Weights of a small transformer language model: 9 layers, RMSNorm before each block.
MLP neurons of a small language model. Each row is named by its layer, matrix (gate and up: input weights) and neuron, and shows model dimensions 0-159. Each number is 500 + 25 x the weight over its row's rms, rounded and kept within 0 to 999. Numbers have three digits each. A neuron's up and down rows have the sign that makes its largest values positive.
After each neuron's rows, "fires on" lists the tokens most often at its 100 highest values on Wikipedia text that the model never trained on.

L6.gate140:514474511473472568542497502473485503509480506505496502518465511500470522492485455487493484524477495534477520505499469480455523501476590486481491504509521514495505517480460516499507486478545519519508484488501509565503473517503508482469492463529494499511486496479552485525498495496505440494465501446527556515508545490515500539522510504514473524541483509447511519516505520524472471496507508496563527510503458472496466503487460483533483533501507473528455502541512508523501496513469511
L6.up140:475508473510500462521470493490503483488485528446505487478531512499487518488466498554514551512544480558498478486512500460484511504536464509532494482475502513503489511514518502486520490532522477511477461434506519557509500519515483466508521493461529527473508498483487518497551506499479500523504481506495492513466468488468503478514521528451488506499457486473547455514537507507459519538449536496468461572533478500514529473512508501490496476476487493491548518493514494496545490516494534
fires on: "r", "um", "er", "1", "s", "em"

L4.gate31:485471533514505509501529486513466545469537568498489507485523530472480492446540461462476507477474483486500520459474526503501486511516524510476474508468482454511501522510494475532474557517452510483500500517505475514545497527523517493481489463524461487551524480483461466513444490478496468507530494494473512491503490517541497488493495505503543463539506513510492481516434532457500488501527503525482536503497519486494498511475492531492507513533485539484455486524503523479534497446517489
L4.up31:488505515522513540490536482520501484544476491503492491490502496515519471488490517479503453522474519513532476529535482527537487513455483499497534480526470481499490460516542525481514464474534491539538516482535487487500501495468506536485530466516496536470482498509487462462509511509469512520515496481502502508489547498400496474473491510462549496521478498505503499535494485507458496507472471530533496440531475502517481495494454492531465464500476565475477508495483542518494523533495501
fires on: " a", " and", " by", ",", " is"

L4.gate356:511534512480564481478483495495546495474539503529512515544527490532490501501474497504536564492499507519508480491510505487484505454459469504524479469489506551498515506474470490517502478479490488503471432500465528514470456548522504516495500510472538455496516514503496507540504511487501515490511481559520528547512485525499484497469508476499513458522460494447511492507478524559532472515486508497467485470456483497479459488482473521539484472476470476490505537518494475476480515499476475
L4.up356:477545513500505506499498531512502513498508473481477475469517504502464518515465516518495486497498486471499507494526499490472491519450416493487527465523527509500495498464499486547518474502527497463464444520522506529492474446526470453471493456462524518488522558480507503481476516512515502519487509500499522490549515488495481491489533473483475498515525498505519551507482472526495468519480501519489522442458517536503462557526500502518453551531508526519519487487472520508490476459477471
fires on: "\n", "don", "9", "0", "8", "ing"

L6.gate101:470457511481505500490564493460503486506509518536480536531519515511507523492485537552488524498518502463522527518537488480492471537492470514507484493487502491469541502552503498501519476488486482498476472520514481479519521493479497515509486490500534478495545493484518497477539443524499484474495481530498525462515539496517527520507496485527524536437455501482533497489495530503540542461543470500488442521495496502431480521477508508480488505488513492488488525508503509531585460481496494
L6.up101:494457512481487486540463467487535495518464524483477505484513520467515492486557486474538511495450507489528451518479519487504562524461459533469502511514520503475482502492498542476511537522531510488537534491518509554513492504471500527487490483464488465494501486477486497544484453480520491518492464441495508508457514540488496472472541457501520513463513510490513511501526494450468501522541526455517488447516484482497507486456485476492509486499496490501551493536518512507527492499516512
fires on: " |", "e", " zone", "et"

L4.gate399:475503488489519456475499488470507516508490542506531484539521482531473508507480507473500565523531533500515501497511474551447494499505505487482483497498540483504519495506484521517495511504499504445454456485509505502513492527486509506467489540516495521479520520465534488489536492511513466532500473495537517527508526471493503502512544517484423505506447508497510485491483485525540509515456490538494493546463536499512422493494469511504516519537488467486475573477494511494473511465472521
L4.up399:501511467513527444459448518446487482504534516492522512537528488511543484490488473525531543535476525481479471492539478472482494484500539505508511497497501540556500520490516495526528471548464469479474493512500521464481508500504481525482485502517507490491465486464488484512538509516467517502499503481527541532494514489507491490462476471448447477503513478487529495504464521541483494513499523498498545476488493510553478484500488526553556513546513494526529511519520514494508444489526494
fires on: "s", "9", "0", "7", "5", " order"

L6.gate194:516501515505517508479504494501501508499505496508503441465478482498458477499484514441514530500483491512504460502506500493501518532493519514500469576486481509490500501491472523498481470474504460508495522476502481527514485569507520519512463493482500489491536498452477541480502532544494504517525505512505514523505528490476507508489461509502489551504514486530509511469470513469509516524482487476531537532469494494467483497555530521480484551604501500491432517526483499536521525499534538
L6.up194:535507495516485519541553495482529453481498535502472541577511532497500528504476468493516516506490476500485497527538505459475498461512501482476486487490495492550523487524473509529502487490475535468476504519465501507476512523496502514488469538463468515475476471536470440507514501466530502524515485512496465478510495431488484473524495509509517484512453544514519476502496485516443511523497518487506517481457538499533472529498480542455513509475497493506515485455531498492510523476449499
fires on: " the", "f", "w", "th"

L4.gate438:476500506470474495447497498533517486471472464492488485495496442566522466489499512480555469491484504490518507487522463507511524513472498502510535457488501442478512472549511530545505459507537486475472478537484526470513492488522501503467536530487506523518507538472479532520503512490514486500530497485536515486529526494492522513504471516463502535510517505494485479511476507510540488473498462500466495502511485534474503490502476507523502537578506500509481565540445503516465483471476483
L4.up438:524523511500537498469524476496513486451517494521553479563518518498494488470485474502474560569523548510467448489493460496505520483462482510480479481479514507547513510479504533483473481502520459475498453490459504496518508523447499486501495493517474480475497457465506496491475477503532502497464480492539476497506495482518500470513529465482476518475477495486545501485477538530490497520457513546497511489534515504524489474472488508494516488506491484480477505474525559473503565499480482
fires on: "6", "3", "9", "2", "5", "4"

L6.gate17:489532500527501528493507481521509483486493479509534464530508496501511525495461490504458547534486492470497515488518470499506504449515540481512497484499461541507531538503504510479493502506563522505504497484550480531474465548471502507505516509489536520546457462482471475516526514464544483546479473507524551518510488456507509487507473497476507496483499489486472517499515542494548564540534506487540479539498500463513481500498500522496446473494474489516503470515477510562497528535486505
L6.up17:494567473505507516488470519520505541502467537456537497544561521469463502497510477497496501488484493477526521464464514466458520541479500503516511466499497473526514495500473493481531534484497493521477471477496490519478532481542511469460475483522537497464483459506527489527523513470480523480449502491479506489528434488503502466490513479480522439523507509479504544518516487486479519506514530473535505489515536505559480472493508500556492515541475489501510517503454476499511511486493519
fires on: "s", "ali", "um"

L4.gate557:483437499479536514475480494466528515524486492525481547547510508510518476515497519534491547493451530505521483470499509482512491514464528544481480486454540561487483502497543487481546456486504473523530502485488491515517495523536566533500515516476498440508570520505477505501490527492451502531526492501553523517511548503506493529484508497484493485500515529504490500491476519499498502502525522476482463484482466508476465470500548475545488491503490514503505522492480518513508464494537491
L4.up557:517494516546523498482458555443529516525507513479495516529468490533515524519497519543508502484476524538552523501521523471493482490444476486515508481498507525497488536516495491510516475473533508537510474494513471523549501532499489479477481499449534453505547514515486546519518510495489501513497484489489520512497526516467491533479549506534502486479475535475524483512542493504515484484524507418491455483472483511492531526448512471507468512496536517485528516481473498555473492499506488
fires on: " |", " ", "\n", "0"

L6.gate298:520506527482491544508496482535481515509506487456502486469524493487477502509470513530439498504521466497491529481471516466499529459487498522499546496532471506455515506520510480476531498479509450518463501508496480558496478490537496504463501509478464476492548499443497481535489494519517502486510499488518508474508553446483511493497536511484494426554504506485507532508482469494531521498469497469532461492528503498503502486488500514537442487541481494518547527510524530499464479461462505
L6.up298:540500533560517448488548470507486505496484492528493521503487446539514488461511498504489503562501498484517485512516519505514477473522552524505510522455472535528505488495500487495536522485516449553485545493476489467498499488534541513474457490464493477473509521533516491490548494533454545439483506547503476507521531462511513526530464509467521499526490496511453511500505499509499502470507507477533510480485550512502510543508529490523541501508500509513522486487507480491478536506491511
fires on: ".", ",", " ="

L6.gate410:512492481483515492556504470499493538453488476476545484483485458495533546524477513441486469533528509486508496501495447538528544550471485526482488528469506483486527476510519495511498474440511500478515490528511512482514521507500525518490484483478515513494477517472558541519528494503512474501520479518461500550485483506485474493521445498457477485488501471496505452494482458520523478490528490484487473511455460467482475471489509498524554503516533499493531514528533487474471495520473502
L6.up410:512484539505503511532479533509492494458501474493488508479453506495533459456521510497482518496514556475497485484526470530515509461509567461525524490508514504542524520499512491476495543487486506493514518542486477487492535469512522528493491491497454513465510494485507501484524500502523480504495469474519488477482501510511516469501528518431469520475432449527500544511499501501527539498454487490536469490474459478465490519525526524487514499554504514548480556482517546520489501512499497
fires on: "5", "4", "f", "6", " of", "7"

L4.gate162:454497499514502482524508488502538514508481483515469481544508499524503468515505491540553534477528529501540502511536497490499496459509525565479508479459549463496509468490531515497514476509519479540439481460508522524501496487530503494482513476502525449497507431499508483503509473513477519465504546500494515489520488457474483472487498475468482510533496540511470543515462527508464492483515510489467500475477464515524478532552521499537507486486462465501501499534465552520491488500511512
L4.up162:519517490497473499552521474541488550499456481489512506501509505515545463464502523480472497483505517520473494478489515498481501495571528507487471495463529452524504491484508508465519488519552477522529495483483533501491533455507536470512474514462519499516478491514528488499518513513450528435504522534507498500484495502433494492469490483488461506569484512457462493480464470493513526481484544452507479524538505487518529506488514478513485522503485479492463506510460527508462497517525504
fires on: ";", ",", ".", " ", "um", ":"

L6.gate613:482501509493537509514519487475496555505483482520539460497494489501483528489500512506494502450481527537465513512506514525492474475501505511462516531505467475486512478529514481505489489479488493482488475520503486555496493486476540478519523505516562464527516528471554494498491542508502501496497466439495482527519479538558513445512495502534510508473486513513493481439498472510493499490477456509538512490483504459505470536469533489473491494519523539508485471514486503505536452435451543
L6.up613:492476509485494495557496502479506513497515472507547446536474500489495561518489494462467455473467513517467539503502447521504493462528531522474511513509491517499489503440511483499529480496512512529532504487478495508515517480544546498482494537484494547519485492481524498489511511518561527528492512520493531533505487516460463425530538498506528475543488503466511498494517551470511498486538526542513527526484451487468474500515474483495511509482502534504472517515483508464502485502472493
fires on: "or", "on", "il", "al", "o", "vo"

L4.gate166:487456507480496500533495493465514539505475540487454482526484503489483513479524529521482524515439506558495522438505503532514501516492533570478484540499514460483491507503503523474519466491527493560498466482492454545496493504516526493515503481494546434504523494497500509482469501531479465503471529519492508512539536493467510527494470525530506514512486515523450507488489457514511530484542505469527491538521521484524527474523514504471472488542503475497522508525452512502495477504509507
L4.up166:525493537483477487500489506494483521518478521478478504492512530491492543506537513566494491523458478513492510472502523514502539496459523550531511531527507442484511520463526498482501493491495503516516495465485501491480495485516499497523494494468496474487550473491468518455495463504500485488510474504531506506552553491471514551458493479534486514541506469519479504465491453472520474433514503495478471555495483480488530482561512475473490476522503499489511514491462462523462504519551468
fires on: ".", ";", ":"

L4.gate590:535461486506510538556486481547458466493442477484503506498483545512503496535497512512485491527550535509464493495504493493555510454514528518526502481462477466512530525486536599491486512484554506503503476483509540507478528519514493537509500517496534510524511484500518484477496513507525478479484498497495486480476474477519487489546481505488490512573525521516501553503511471507502515502523479476488449502497490501497521473476533528483530502497491528502494477506448513516470476476485480
L4.up590:528496480482521499473530512492523473490479501523510558560511498534522513496462509525499496542491533530496478454491474481511481484488512570475505505482527512551521509500496549496536498517512476503494492479455519538497541477471539483504478509469508493522533464509490546487540506473508538524522495493547499516501544483489510487470442499484480476503536490534495531522476525522526495543518490471499479520550509496506493541529517537507479506506512495479462478457491537507478489498554478
fires on: " |", ";", ":"

L6.gate276:497462489472494537501506490483525513516521523477493476481511482482499526433516501478457497509523557476497489490500523480522520490510509506466474466473460531514530476507513499469517486484506465505548482487511484538539492495505537483461533461530470473521517521435460493512464478523495518517541480501499517476508516508474499443491495510509494456532476526493464504528479502478516525510492534500532503480448552467518473537485488491541511477532474505490476506499529516522491469519432531
L6.up276:544536462525521481549516440506532491490523471486541514505509514521495553481510488525442465505498519512509489471502498500502517504490532486507521493515537467513520507459505462478500521487487468491541520504446464527540488447526501480510521459495473511542492501493472482478502499519494475491534481491538507460476511517468495474465492489504483500521461455516446495478470503488513515503489530517502546481485516472501507519537513483506558468468507578498508525507479502504538487523516494
fires on: ")", " is", "act", "log", "bra", ","

L4.gate517:485518527512518473501502515513491484526526479516473497440479557531540461483472504506508483484500489497461492491542526475490538456474450522474498438512518444512477493533503509455506490496496488494471492510510472511526471475527525549494497458484478453497517534465477508506495477454457535510528499514471496468521510482480503510531519499466474474494524490506513494486543511471413507495519492491468482539494511503491483475487486521509518511505498541513472472486505502505487497433525489
L4.up517:543493517486512477545479530477522502469476502493505457451446549472486483467461497480515498539509514462463502498501483537519539513505459553497506484480476433525512525506499531519482489490532500528508495470528485487535512485535513464461510461450525485513476467494498502507491545514487477506501502490494506531472466521495525515521458506458499519519531502513514490479518523465476506450503479483467501531561523516526540528521492531498474503524482524526498507491508500454489493521509534
fires on: " |", ";", "-", "\n", ":"

L4.gate489:493503518505506499488517523497538537491505481496526490515445441540531476473514485470492542471499549435474492526489483485530490467514474513469496498505477489502491469495520490499495470495500489518535468497518485521483496497467518538467510448532470481547507529509470496474492490526512512480490513486507500479527503473490487446512457470497546498509540512457495474484479451485504550531499537522495471471486461511548470542475516503552502489507531497477528515533539484541474525504499500
L4.up489:511517506548486521495540489489511445488526484454492487462490507515505474458508551518502498514463461509488493531495499490502562524501472495534488535517467537488481545513477508538528482464526499542504503500497517506580499527487488537486477456484501522464520463517517526489533481519484511523495514465517492487487528488517486498494518459530515486471446505487453506528545470527509476472524491488512494478513466466516510512489471497555476522505541485536550510532508507510524507486501486
fires on: " be", ",", " is", "/", " are"